From a checkpoint of a small transformer trained on Wikipedia.
Size: 10 layers, width 576, 50.2M parameters.
Architecture: RMSNorm before each block, learned and rotary positions.
Training: a variant of Muon for these matrices, 752M tokens, 5739 steps.
MLP neurons of a small language model. Each row is named by its layer, matrix (gate and up: input weights) and neuron, and shows model dimensions 208-335. Each number is 128 + 24 x the weight over its row's rms, rounded and kept within 0 to 255. Numbers have three digits each. A neuron's up and down rows have the sign that makes its largest values positive.
Before each neuron's rows, "fires on" lists the tokens most often at its 100 highest values on Wikipedia text that the model never trained on.

fires on: "and ", "& ", ".", "–", "/", "was "
L7.gate706:140105128115108120093126150105148120153136081113145129156123125094149103087105109131108098091154084114149130119115146132081177156092107113100105121166163144141127123157125141109123075140121124131112103133129124087133072112131132110136127132118140138111171127154132117112108146134112135102138123097118108170146108124131148163152132188194166125160113156128109095116116109143125123074136
L7.up706:130102126185096150111142153153095110159131128129123146091082119167172135131115122136136138077139158135138113124122158132103110123151125124122094097096111125119109107113130141106136116099081151147113158139147173136149162131156070112090083104129172144155140068121094120150149136138136105084084131143102129117149126138129147172090101159167120155127092138136101078139103138122140099130109

fires on: "in ", ", ", ") ", "1 ", "| ", "on "
L5.gate1424:126129111140109128128144155094139155114135143140110157100117151129131122107087123122138136084102171150113140131094173116095120136108149110152088116120122125118090126086132114142147139143144146101127114163139131150087132177139143118129139127139099145144122176153140105093101120117158160135153077111131150146151142132106086122156166147117114105135102083099125141174181129143091131108075
L5.up1424:104139119100125156114112163108121142163128136168072127142094123182111140104137130133133105129133123113156111123121136167138130129094104123110120113096173094119116125131144120114139170136061098148088131146122122133126109085115082166098121172116150116134108164137188118147102128092106143105157113120120119113152142153097148081114101121127096120085131143132110124122083124105108136128095

fires on: "to ", "- ", "and ", "of ", "in ", "for "
L5.gate1191:158085120140120126089131118131084118121101120135109148129141160127127155115163130160120110138084114140156153138150106116162118135132145126153158118101160130178145117149165146125103093098152142143119118131122167188165086121111135158148078112126165113124143160103137156157157097091140141147152131135156165083177154166107139177137179127149107134129110097114123141111125089142127157146095
L5.up1191:127104118102084168119093120152138132144105102159156107086131121112091142108137114164111159157113108150165147092107120148193135111156138142133122200109123107092129131141165126132114107106124125148141121157131130124169060142133120169136132127170131074083152136126097146136169110141135097097137159093151151101132152113115116112103158049073072145117107150140138130131121118128127140119083

fires on: ". ", ".", " ", "/"
L6.gate677:110150112150123163114138126142091109160128117173151117098096082130114148064145115111162139144149108109130104104127134164141131144092138153071095107111160121131123138078164124155143119150131127141087124136098131088159098148099113139159125104133125136126130125114170128108102105161132102100112157128136081117128144172099177151118146137115159095167121094139102125151126136161126147080133
L6.up677:118146149142101143106127135133133120154083134154130136172100092152151126108177117170167154133102089140122110118130146092148128126120122151114145106095114113148104121144138163128154118090103141129120165132121142103152107120136134156134110074129137121139103126118097121107140142115148137114113124154152119105148154154115138176063112147136140158099171129135128129146123155146134144127098

fires on: "C", "T", "w", "s "
L6.gate382:162129119117128112108132170173132114125161133052090123129141102172138138129070176121122128103112092131068171112080137141139161140106136116129144193155152093109103138107127122153138142133098134072145138111163142142122160145127139137093097120119094095144155126124114080137083192113094095077112111163111157104135124116146147098167128094140155161138132142165132120111122136096121141125142
L6.up382:132113085130123122147106135164142120104125086132112161152154103146141112119145147124109176132171092093112107137099116165105122120145126132122114159120095114127124138124119106121116178114137143080100120106119158133116111138145141128093151156100099147126159157142135165102154154154156107080112127106097121099136114159127123159143133129137124163151190096154134110106119165117157106137103

fires on: "202", "201"
L5.gate138:158081109095160111137072092129127125130115129105140149193165117144106145123133128127109103154106134090143143140138142172125093141153141137116126132142149142159126144141114097186134098069166110133094129183113124139115176123113134129162152114176126173117135160104140133143120110116091135097103129142129071133123130133126143150135114129082119168132101127119090094145115137142128116156137
L5.up138:104098133125137140106074127128121120147119134108089130136136105137118110149097130124124074144139126128120169144112128128102135107130081153144093101140152128128115122114124152101114160115186116155124158101084153130160144174142136169112128098161086131135125147100141147138121130124120163087114101140094113125103146191078138119160179118091111129119086124119138129144091118125080153097131

fires on: "| ", "1", "|", "0", "7"
L5.gate1415:154145144110159129113123106134116162108144128132122121096107138170123145150155119134127148134109139140148101185152154136163109148142115108137134156108145145180116162110108098162103086108143107135110146133149128133115081062127098128080131119145124121148161114122120151138084098135124116109098124128122133115117146134137140107114137113116100112168132118123150117131100162116094144108094
L5.up1415:104116132133127118099131127119147125129125130108116176118127148148168137129147110121080124130099145136151120148110107103164107145121157107146190109122142079104166151111189127117127138135116123116139087114157120149085124146118050128124137118122110095150125122132122123115136160161128098157121148132187108102103120162132157073109131108160119101134170135092162080145125143126140141115131

fires on: "\n\n", "201", "T"
L5.gate1226:170119103110100126147153127125136057121116162116151119149129146147114114144106081144130122145084136115120165134114149163103103102141140132143093146134098134175109141092138146168153141123154123124125144106059136082120136094084111162159097110092124082113138142111144134123143131120147159111155080152124111109118077071124122149170072120150078152147127101158127148093131096150150137095111
L5.up1226:147116128116119163111109156164149124159151140081104119120121141160164112115118141102132102163098164088132137114133113163124116091091123119085155124109135126103086156153118122099150118126119139108115137140146154119131170127133142145138103100137114105107123104155166141155145139128126142106169121116149094133098157139110115095117113144132122116177074126125169128133141087119099146125138

fires on: "| ", "–", "(", "-", "and ", ". "
L6.gate108:138103119070144123121128128132138075104162149161107121102148102129099155122115118144132164159124122136118108151189140106130136081120102137095107097148166107137120117093108159140141044154108137101170136169138121101150118094155120128153145113163088102104108108154162099116135147158162097136131140105143123131144158115143086124134139119145082153069123141097138102089146117114150100095146
L6.up108:108060074088107120131091148151149130116135150143167129093154113122137079140174130124152155174142092133139104142139144118139116113160133099121127120108117113101129112139136150153120084161120135148147115135064127115096095082120108123146166113142088109065151135115144099135125106135142106136103087141173116059123085060139118182107141132092082098046166155094108125129119125115095138112150

fires on: ", ", "and ", "| ", "of ", "a "
L6.gate1037:101160132129170145159142132116125125151123123118150105158168116097116129117176111115128127169134126136141089132149079117145152155162131162146091151159141127132098147154144161134134125145127101138131098111144113144139147146127133157201130107115167179119135117131104138101177153119090122114139133118148153162100143173104139182128181124141119141125163049121129098120128104127150092161124
L6.up1037:157144103171144135179159133094127137160098113095065095122136085123133108075139122112137120149116181154167136159138121128086145142075135100126102147124138119105138157162158136113127150095162130104142145115130128151117177138125132122130116107112102097100119100103093131121156071089116141095141161138142121151130116151173096139130109130181115117154150140153116129132152136103126114135128

fires on: "| ", "197", "–", "3", "4", "However"
L5.gate696:093145129093133110119136119098112148125133050143128127096093080090140105113112103160115190104137088125156111146144145065131122129116083099075122135149126131144190120122122165115069140151054123126135138130094129149141141127151123143086140122112094154129166150164117118105152139102137077119117076129131106176163117124145151133181139143146115112084190186110101136141129152091125140090159
L5.up696:105107134127161120124114133168099103123161137121145112124103157107150127143112124129104111131182095091162100100130127135157128146130112152115143109122087143152134156095126137133136134114106151122129114105132134147113115092087167139085107102126156142128137099084151125134141138148142127123114155139098126130123120115164101114124138156119168071106143184138117111142114125111109143084106

fires on: "| ", "–"
L6.gate1444:105163128130106113115092101079112114084149103147146117145144144126066114159120101134129134138116142110166124111141091138138148105115131154155081143136108172124130134128154162101137152121112174135167138152101139165164102108129151169125120118141131109112145117121113142169164107113133133151095122139148113109139118104143074115125142124110116123114124135135094157164169148136194167143112
L6.up1444:092113102119128084129137130124147136121133128127116117111143139133117074095121106143124153091170129120134132132134119111159144116155126136136160138137103114132097139120147149142127096156125138102101109095113070144089115084131143104143138078115090105096113171091112106112140127125139136157154116116128129118135129083115160108155136109135150136115165126124093156121100150117128123126112

fires on: "and ", "Gr", ", ", "\n", "Car"
L5.gate567:118084159110153149159114118090160137138136120146092096110192120131117137178126122105137124123116130087117131140128152112129142139136154119156105151134151118174100125160128166154141131074137152105165112118159138098122156123113120130115137119115150098105149155129136131108116133123120063124098088147095146157141135120148145094095132114148110141105132088133113121136138113063133141129134
L5.up567:156105138162171112145131147139158137108134156094134116113102140119113113119125139120139142154115101138136161102102092130133129091135120117149090138140119115127151116135148172155154110076096137152125101135130100142133096135146143127100120132155176110111117101106146070166140095127115096085114139103163105169136130123096124107110121121154115153101165111098167116185135118108119169150112

fires on: "| ", "Team ", "\n", ", ", "from ", "\n\n"
L5.gate522:125145147115127127105136089094136128127147127127117090135156123120141154151126153109141121148137103145128138149141093155123160115106129142086114077131121122154104173105100143142112168151149145139187159097123123157106143129173125119140138148132147123102119116152110134143137152129172113103081145145125136152146104098147155148133156095107134126059160135146099104146120137074143124118132
L5.up522:086146111127141120068145083149150152132151110162110134133145152129092121163125096170150141129144146130117096115100095120124170130142132122174132128117140112136122145114107150111125136079085136139145093125107106102134128120165118116112157141097101088147122103116088132111114115165153101140135090120135101122168128097136127106120103120139159088115161109116089137130128118087092138104127

fires on: "T", "W", "w"
L6.gate1210:111099163107124087094090109127149157119158087151094106142099124121134101116099137103129172086087125159108132120128114103146126127151132133156086188100126097132107102163151147119129096111104170091140143154119165141127127110164128132136142096136139110148131159139108115130100114119146130124115101112120165168129113120134105132085133133125160166132083128166082106157090103122096108107066
L6.up1210:127105105151119116129099135155131093150124062165092129132130080109129115098110136080108143145092181127161137088106125145104162176163097136100124125122152113084168132139110143165161143110046137145126137143110160134113158114129125135143097125101119095138154136128100153102160145114115121128152128113125104157173121128098133144156182107104116093118132099180125143120126114095131099123145

fires on: "in ", "of ", "and ", "for ", "or "
L5.gate604:119126126121142137106100098129125104149096137075146180089161120210125148139111142135151088122122114118143104135120130121105181139144117100133154161114149110100161084117110108112105125119124111123129135149095161140146126151102130150115101119151131076140137072121151142155156154123111157125103127092181113157139119131073085160126169127160120116101111123129110103121087143111138141101126
L5.up604:137122200159136124108180138120141140121110140184062116126123088139119146092131162171143084157147103127131115117152125171173210082117111139136122129120110170138161108109137163111121133166131121117146135135138126141108142086129119174115126079144148099104086095113117104143151141155138133134122129062127100153144106106136151079116106139108107107129123169127167121160112154123127090172172

fires on: ", ", "), "
L5.gate313:170143114178109148122120114092152154150126114117146122125114136140102115095156096113145138096144131117112084136097142122115111133144154132134097143132165129111110128114149122140141142104119139123124136113124119160147176170110121121121098126103160159106120138155121113101153135125137110129137100138117159133113140142089103162132105152113118171124120123122117146192138115091174138121051
L5.up313:169129135128145119158122125093133099124136134122135135107119130105084147116140139152100133112102083131109152159120105114164118142114143101124122125139136124120167143143134125116123101144157152159113144139103129159117159155113101156145149132128127128143132149109143124122086141119096113121160128070116122125132144167146076099120133152133100093172154150128136160138118130156134106109121

fires on: "\n", "–", "| ", "and "
L5.gate745:144144100118198132120109104114137134145132093103131116140128100126116082098082153095120118140110137096122126143165122070130117154119132140141093129152098105124177169131119125173073144149122075120148123082149147100134109113122097144148089138153126090097128158128099108144136152135143162127129126125122125146111098111116135147108122121132170140141143129110113119147104105115069135125181
L5.up745:122122132131182133120122074163119104118140170112143110074114122090087108101096127124143099114114128097130134202148127146184127159150158144121116100135097103104140119111145093132140169106105088132119151077095118142092126149146149110142107097128094074122103133121136143114112163154088139125109108137151135165103155076194114129131161124115129143115170119119108131143152143133088122110124

fires on: "| ", "-", "–", "and "
L7.gate571:131090154110171094128170165156135136167118176146131129154125168082132146114138114138116129182112122126119137146110152113104122103129139106106079136092135104136140095130134137139112127132110143120110113133118085157147153118107121116132124144165123145121103117124119120150093161116103120142130123142119113123118158135116103169153148150084115153135104129170130081120105085154148152066143
L7.up571:139121122128137156093151177141088110111135089137142115103112133094166143126115103125163156138118094184127139102118107132135112105140119130108141096105126145102123114105159108167120133104079151138085129118109149087162139133108155108134100124157159144127114141154139091110123141150110115125113116136094131138134143120147137133101108123137146157102077108134158120114117117130118103153105

fires on: "sub", "the ", "his ", "produc"
L5.gate1041:190121150157140161104139154078156064093162140132133130107161132137128192137145156146113110136123117142101103125094094117127145142077161122107122121127113101164068097110146137135105152105180178082088168122179120119143135127128103119118129157096116076124124118148151113141140144113116142110115101173138114119127110115143153149160164127125114132137094104153076141104122106111103137158138
L5.up1041:132132139109103177123135099142111132145101126168139168160128120109166137141135093155076087128117148131109115148134104134143125158109146107127102163141123138072127127122149126136116099139084120123167171146154128101114110142175133125169133134134062145095139175125135165118118112126122145091121138118114146123133148132119119172145100148114151143189145124163107095134083093159091113100138

fires on: "and ", "it ", "s ", "his ", "of ", ", "
L5.gate733:106160120166115114103125123107110103119104136117152126153120126179126135097123051094115137139152134129142091166093139110133142141145124099090136122110157097099126128120115115139156128160104147120071101130117168138146125135130109102121118126155160169124174115100128141121125128138107118119123126159136081160175111111111127118117148126116164098132126117124064082169109109145129132152163
L5.up733:154093137116152164137139083125117121107151129165154123100103107106064122097131166109123123121122127075157160133129135151129152133116096080098126091142120122117113124124128143130166145153133142179127122127097152140135123133109088155154107154080156129156115096116154113168107123144074080090134133181109124148172116145075152137120101135113091098112103159158107142133157131113123137135150

fires on: "F", "f", "on ", "R", "W"
L7.gate1198:120164137091131129094106129115099168119115079173125129144118113134142103096164097162150139124101143122136113178119139126091160145147099105161108124170130156102100146113145142155134151081145137103111145118125143059173119169125078135103093163147129121160108115146137137132121144122142168132117086162133163112085123135105114129115140153107115140122137125201104083109126076144110129132128
L7.up1198:145120161134118088159108113167160145153095144150174128124118133141165114089123082099143117153143148120152128107166112119151133146136133138162106154113098085116148185123138121144128133147086105137125137111151114121155110097076153129137135134134118085152162147128104119097141122102157088123101166079127122152126122150105101101115120110125128113131111096138164126122080152159124103132105

fires on: "used ", ".", "of ", "is ", "in "
L5.gate385:114123156126095101120130146115101078115158101151146118114093117088125082100147134097091145150151136153088102130153104125175182133151173136089105106106100169182082111111167119166159110171104108121144102162105067113138170127119140100127143133114146166126162129155158098149101133089150133119124138175101144118105173096108137128167123141104137105124123133131131107166101140134127083089142
L5.up385:153132122096136120181128145109150122142137120136107079114088162113122183138124128129128123152106132129155157076108109121180089154113102093115099164144129142156098110119130122136108116105165123108172151141155118131120125127140111098155105161150093086173111132133088139127131124158147146154160136115114124080117109151075115178152111081117077073127107150143175100109106169110140124162157

fires on: "to ", "his ", "La "
L6.gate609:155092109103104117158105159126087109162122122180088106135156119118124099110154162132086113138119111117143153103121121124159118167146115126159119172131099139129135136134098121137152146113114129133112117109119107167171117175138092137192169060143159078130125128105171170193123124130156128135117131125163104096149134141125195125183100115128141135133141082105147161136075118196098141132118
L6.up609:131102137185106165145138096136162121095118097147157127153111141181098164134118109107098141121138150133107104121148094109146129124152123121147159101148127108106084158072137125117115125146144142128116102138097112182083096109115132117150133129157098105106187152118150159134133122114097128123140097148126148140149126136121111116120120050110089131163115130103152121160125114138146136124173

fires on: "the ", "of "
L5.gate529:131138115100072139140136182149106141106116110162127123125118114130117167133158136132097104132124130179136136168159104118149126143131115080096117142129114142130115112111091116094111148143162146076110089115119145125119125120134154112106166135088164120121129112128166092110115098138119130177150097179167125139118108141120162124192186115107115105120107077158124107144151157187135123147128
L5.up529:127099169078108146128149117114152125119138099148128113131106129112180154158152085142135123167133142114140148147109130110083165137100116085111124167147165124093122136107107157101147127141117143154137116141150107108133143175186134103131136161091131133141147173115100084126117119152151151141130125158093128075121112135071143117144102135110155082100097113137204098152104120122090106149115

fires on: "S", "C", "H"
L7.gate490:138113124123126120142135086171131191095158137113149164112148144146156130132127131139152155111163136170140104131093101109140107111148146160144101143123147085151174142086108151164116099126139158118116136141121110116139139106155121142151149110088122184185130094122143127100153125092137118133134078146108140115103116121100138113116112119144142130115077129132169148133129133124120134120156
L7.up490:147112094113143121170135113138107139155155145116133140138121137097142117150146144121158119130137089121157088099103109147142146114161090126102122139090119139128154126173147157088137121099097152094108131136141149097126112125106162148112143171129129160120102127163149132110100165128130125147120094125125150120096131124137142124117115096114120106109135153123185123103068160133134132110163

fires on: "up", "S", "s", "-", "high "
L5.gate52:136155116136118158150144096137101169135159149130088159118101153179124139132172100143131100139117139143127102117103087108187147161094085163162136146096141118163127139141137076145129101136116134091080113129095106137109107102105138123110118103149171194137120098138131130142115142138154105152120134139135121171175151154153108113171132107127109131138119085121142161138180098170103125108154
L5.up52:121150118103105136133128118136113138129150116126133158177119172141152155147143084130145111138162134124155129149151111087153117117142061142157114163132154126145114158103076117128107148161125132116150159169146160154070121118108153149105127122157121139151145107168127090083123115089131098124121200149146118070136154129111150092129129150105112143133165117121174119118111156128119166129094

fires on: "his ", "the ", "a ", "s ", "her "
L7.gate352:100093205164108146158133155087134119174100155191082145101140138134112113133108155131138146170139148127153167086139144144120149153160074135159129127144130124113123105142097138152126107097159140114140132110136124177163114142125123135131099135148154131125144112120138121140121134130096154110165137135111157138165195166147155124122134156161147121170120085120150097154127142133083102094119
L7.up352:118142149128116076163116117107093140123150122148131105153106100128100118109119116111119170150137116146154130124124091166149171134110097131101085078120126151092154109128126102091121116131170166122141117093116165175102152162102143175106119128129112097109139155128163126122160129104163137157116125115142138088116141165113140116162116130113140154149139124097143104124157166120153110086197

fires on: ":", "′", "°", "| "
L7.gate783:120121117128158134127080178135124132144133123119106179154122165099137114152134157098102136120068105180166075104106093136129106150120097113122143150149102118138158162130151145080086127107096143149159124117168087102126131114115166120147147157118104127180100099149144122186167084120180099115102167131153144134154097136144131163139111157126100124116125095132112129143155126123188117105118
L7.up783:144145118162147160173077122090086079124160110096135121146132112110156151144117097115131121140147145111103150159126152096109119127145084088151135112140135131086133101117114073184103118151127082160126140135157125146134125152110118127119118171161123134149173116114139092110125134151148131126154126131159132123090098100089167066147127123115117115081135117134123182110121171095165133133184

fires on: "to ", "g ", "for ", "X"
L5.gate424:100099087127136098085134111140079096150098124113100150085141153132099142121137148088143135164137099126084161159101107147141186116111125159147107155171142106126134105127089113110125177114160083135142122101138115096153133107115148164127124112120107155139159121092112163152112089144119141111162173117104168096124087159100103150170152101139162127112103119166138114087118177092146115100125
L5.up424:088092125132114137108117120100127143148129131131123130145183163100128121147119139126084119141155130166156131106100139116085105113127135094149080149105155112129154130135073156113104134087149145114129063162140157127131116148166151110113113110094143146121107132058120127091089091125162115157178126087165143146134104087151142150074102127102147077141136138106097138147125138106139162128135

fires on: "| ", "ski", "m ", "Box", "crick"
L6.gate1077:122146137134159134142208133103169146137126088173115136137151128165149138163120146141124121086120130152126137121140122114121103143151124146089088138103118114065155124141152153121108140180117145160115149110093100146079086139117153143100138147131119156096135125130166161107136112127154121095129125115137149138122162124100119150139129109103130116088103118167164113133132090162101117156122
L6.up1077:079158167121150150120161131120150096136111136135142198129112195153097101105145134135150113120105133135114139126151126150096143128146157136122112164112146089099183206108140140147086133159136152128189121132131113172162128156153138183124153101055125119103118143135130156152077145115143138141066152108134139117133110128078105166171117124131124103149134118134157109090141147103154138110088

fires on: "and ", ", ", "or "
L5.gate633:132129132116134135097106181145115104105145176126177122127141128106127095101156143144085125148132107121142133171193093117145087133130112134137107118092152104143144144140090117120124111134162122152127100136130116167141134116151108141150127082126101114117114114140146104080140101138114121172112143132138105118150121139107146164142128122125112127116180130102157078135132116101145164123157
L5.up633:139123135089134111113106137121150142096133135134121121133135108118131137123175165136153075125120114138131101125159128104143120100114112118152116144090138123205153119133121134090147119114146102175079123111138161120132103124146097127140151164114108100081091167165135122145133138145125146132147150131135109143093093100099156136129124148120129120133159117166123085148141104130141156120117

fires on: "and ", ", ", "= "
L5.gate889:144141136081146133094134110099147121085097108130114107104115115104113110090167132155141145105106101102121159128081164150105129133168111122113137186165162139078110126146160160121158132142117121123136095122141094127137147135126113113122084147138152115109116111123166123130111137147151120101123113119134121114132109104094111121152130115141133144094136160172156105131155135094138123129167
L5.up889:125191130090096138126113086122159152109147069105137106112091108115133119091089149133120129156101131128175193123117154126169122164121152146118143100114124152136141134140135144155150110163130127148127109125107138137100143156093115087166150128091142111145113111098128155142159128168151069150176089128136148129145086106128126116174139135124118103137131118149079152150127129147130142157140

fires on: "after ", "After ", "At ", "of ", "Following ", "On "
L5.gate338:122147100170175098120146138163138133114110113107125100156145144098083119133151099194138118137127116114145115171137159119140128131147078113110074123077098119126100102129121133153130112128100104137109104078085133145122100131093092147145155120134099161085164147115150144139081116116129111128086130118128168157099111103063105096135167131118122103128096107106148107106110135144133135111127
L5.up338:108136157163099118136120144133149131134103110109177162074166157111131131141144143178163105145140078104102134116104115128157135069162123118110100103106106133126179112135161098109089170092086093076129146124122127104141128113129152142117133143156103119066160179146114122146095169125133114112111148087113131105106127126119079109119149135171101147132121148138158150099114128113111121156162

fires on: ", ", "and ", "by "
L6.gate789:155123109099116150115174137179125120080138171163158116126096095125078141073130165119111115162113105145109164144141147110153115107133145156171100157146130132119155076138122177130160128142173149134122104143101123123154092121132119106181148125126168089141122137116169119148105137085136120153142149152073124125119127102115121137158158152140099106133120155124126113087156113108116098142111
L6.up789:146169129163149104117187113100147100133075093126136154089129090139107110123149125117143083154112141157172112156135149126109129096114077124135112138153158120150159090138110156136139104104144124135162111140120156127133124113166131145134141180123135096086110118135107123101138092122084144121127132099122109148122134129123127178142153143115140114156134100126149095126113147097109094132078

fires on: "and ", "also ", ", ", "by ", "They ", "ers "
L6.gate840:148167072135149114114133094077141104089117135141182085107116118108139154131153132137119147139109149149130152126122082094120129126169122101155124120121117113151137103131120124107150115132169132128172141119139116114126119131168126107151115129124111130116157139081101150150149120144084090099120091150178120155092086106111127127198112109140170109138124118077120127126087156146120135105104
L6.up840:094103153146139103092114085126192167099182156133159124108122122090072159132144133128174142122113158100148136128118182170107129141132135117128190132120132102112114140171136134173152099124132097157131122097178095123121148126122113126102130185094118121119113149111166173144116123114101100114175120109124154139114117140145141099115161129094100117112169089129159149087102116143122125124139

fires on: "8", "7", "4", "6", "1", "3"
L6.gate1027:128140107129122125148103130124125115126084115145098096132135130163131119109131150136121145129173129162128084123147105121127168114086089133102160155151135118153152120099159116127110109143162134124094097132173137161088115107107177119121108164166159137122155177159133113122074134142141159151095135154145126120118144115150167139109100140122154088155154104104103133122120134102104085121066
L6.up1027:133081092106129131125110109139171143159100129122063124103136104147155140134148169148120127108119102148144138117090109102164129111145135101145130110134139101140139125140186158135127144132116133146144089143125122127160147108099160158137097188101123106129120134116115146099108113116149166124121160133115094091137142147097158079168103146130098136115131141137184109143109201111136145143160

fires on: ":", "; ", ": ", "Swing ", "where ", "| "
L5.gate877:119121126161152149172121133064112112142138128146142120185157131159120143136160133117158141118147151086159113113150144147129134081112124140141171162148145116127111138136130135083072159119128148170120120091136137125144128125114154096157105122124138135117134088155137123123097067163157139142092093175143172112098114109122117145145163117154129129172130122136117128127172115166101126146128
L5.up877:101106110120146145127144141131133089162147126077123130078161124114171163153153143169086133172137104124150092122132148111174116138129114108154130119121111103129124115119140105155150137107129134128116129132146079108121169120088111113094128108164145121192139187153112129098144132148142093125117144119152071120140085104107196123137167072146177104100166105127105148153133129132113165126132

fires on: "F", "D", "f", "H"
L5.gate383:096122080115164131130133097153123135138190152130124147138168134141144123123160077138100111131097158123113119075126126092089124142127077176129117117151137127132127138140153138129148121127184103159093152102134091096144149097101099154131152131118133138138143130154129084091114081114140085146121103137074130143122163111104093132088133105128121143128133086094130149171157114130154118135114
L5.up383:138140141163122097137152149116132169094142138114129123118131118155169103105142105113117065126119132123145112138126095118127089145124138162132118117141140134087119175154130148079150074097133093105076148135141135135110145155128142083129099090130121109127101127130185092113115139126129103106111128127066124090103103100140103173107115122131175115113157116134121116134064129122112155104094

fires on: "a ", "s ", "its ", "his ", "their ", "own "
L6.gate559:138135140121058109173121148140100113156168101158109104155137116155121093162146116132058129151156109087149137101172148106165160137150163146122137133089150161130163130158138122114115093096138146118092129141114162111118113148103132113098161132126150143129082142106133103139087135140116144104127132064165143118139132140128182122117100080111129157141111143132108140140120133088134148144100
L6.up559:128099172206119146137113097138110149107130080103137140141113121121087106138129107117143105080146133145136112111137117131143118119129099143119129120124101145165129114133107144130126143121099119137172140101102172150157145115142142153110157180141118168133147191149157124103111055111172136148146141199153160138131115165132086141141117104130095139138134102128154118127105144116102125141193

fires on: "to ", "Z", "X", "able ", "a ", "Sh"
L6.gate257:172110126120115123101126150096090105118100096113095160149107106085122114126106165135103153156140113138139142144140162151126123167097123116153131124103117110120110122131159140143111154094134146170172118124143118097148134137079139148149122120110139121145126094116130143208120083145141116133143099132112102144128160153143126100148077121102135119171101140121162101126164150085135133120144
L6.up257:157132122086114152095152133115078119109158120120113096147112128132133139099157154078138126161149148126157112151081113159147097144124147135121158113105141120095163135135112144134110135143135141143161134124119127091110163126148120133158109093122135135120123114078134120107136105139128150168146105158145160116117111153141148095128085166122132137130158112125119138111097117123159129187142

fires on: "to "
L7.gate1015:128131165148154148139108153099085155120107152145092136153152138115100127114119135083128103141129102107068122119141111156118120150136153109150140121103131162085169152155127155087156131132115114130129105141087151137087130137135103165174125112139103173128149136127189135140164083116147158155123156163156121166164103147148106110121117094108159131149127114060155129157142170148133134106140
L7.up1015:131114116191121125125125123142158134125147170146171088091120116069099130106114128134092081150119110125134139120109162138144126081163146127146148140131182135080139135114088133096084137118154134119149120106109142133131124148150155181152146100136112131106156095083170123162152154091131153152125163085144139146128117105153114168142161099153103111102163107133134118137130101122105139164152

fires on: "to ", "by ", "take ", "of ", "after ", ", "
L5.gate1008:109127131120122146108154100124084130120128106105088082138125134177072151117100124098108112103141149111138117209119101083161147129116113115109154123141098156135150135147114168085136157141117100101125131111070127199169144155116137135187065096178133119139113118111123124106135137132131130164165138130105154083139124135100098123119113129146092088135142129156104167160117110116121115115192
L5.up1008:090110088114154139142144117119124177127151110140131096116112120116092099130151163138153134151136151143124161143202096112143143121108119076177137107134114148163156133108140184129123109132096130111129130103126124142110127139142130131153116123144063177168092145136115111093126100144129140119158128155146142178148099118097148093095168133116117104091111057121148150117118120112130165131133

fires on: "and ", "the ", "to ", ", ", "in "
L6.gate667:147116085102132130130111134133143158157098131109154118143111133125087114133117089101135134137104111140124094175131136150136156117141142112173137110163111122132115132163126147105184144121099122163113120112134115133102143138144130132155118144129142110135096122070164105116162144069131097131169080134092083106149131119105159153131128107144134142103077136111113152147140116124137129139071
L6.up667:140123061159134143094107163124153133143086130106164089137100159106138129125150166102108172124161093129117143106135075167153109127113102137107108134152165151125120097137106143120152155118107101118126137161116103123158107145139168126134126149125172118123118101136150141116132134138107108140162085133145131150121135111112151120111136156135151129087154091113157126164147126131134125154143

fires on: ", ", "with ", "a ", "-"
L5.gate391:177130159108163129132153131165112101110098108149129103113178135092101116077167125141120141101106109147114124107141113113143126140135104127128110140126132125152162135096128109097177128155141154115118090121121136164150108114092097105119143140110109116163118116108110131132134103103156104140092091122082081159141124111121159167141134138156149137084110116132090134149112138128166098106153
L5.up391:115101090154105120147112107130167105113135120120127149126153170126097123158153132133115097113103138102141098146120135107117138118130134136130134148135098153121150151131072116078139135151116104157110117094136168145115107135105142126123178162114130125116139142147148130153139116084137151131147141103109127153116108100074122097058132130155157096107087149142146144072147186117167116125130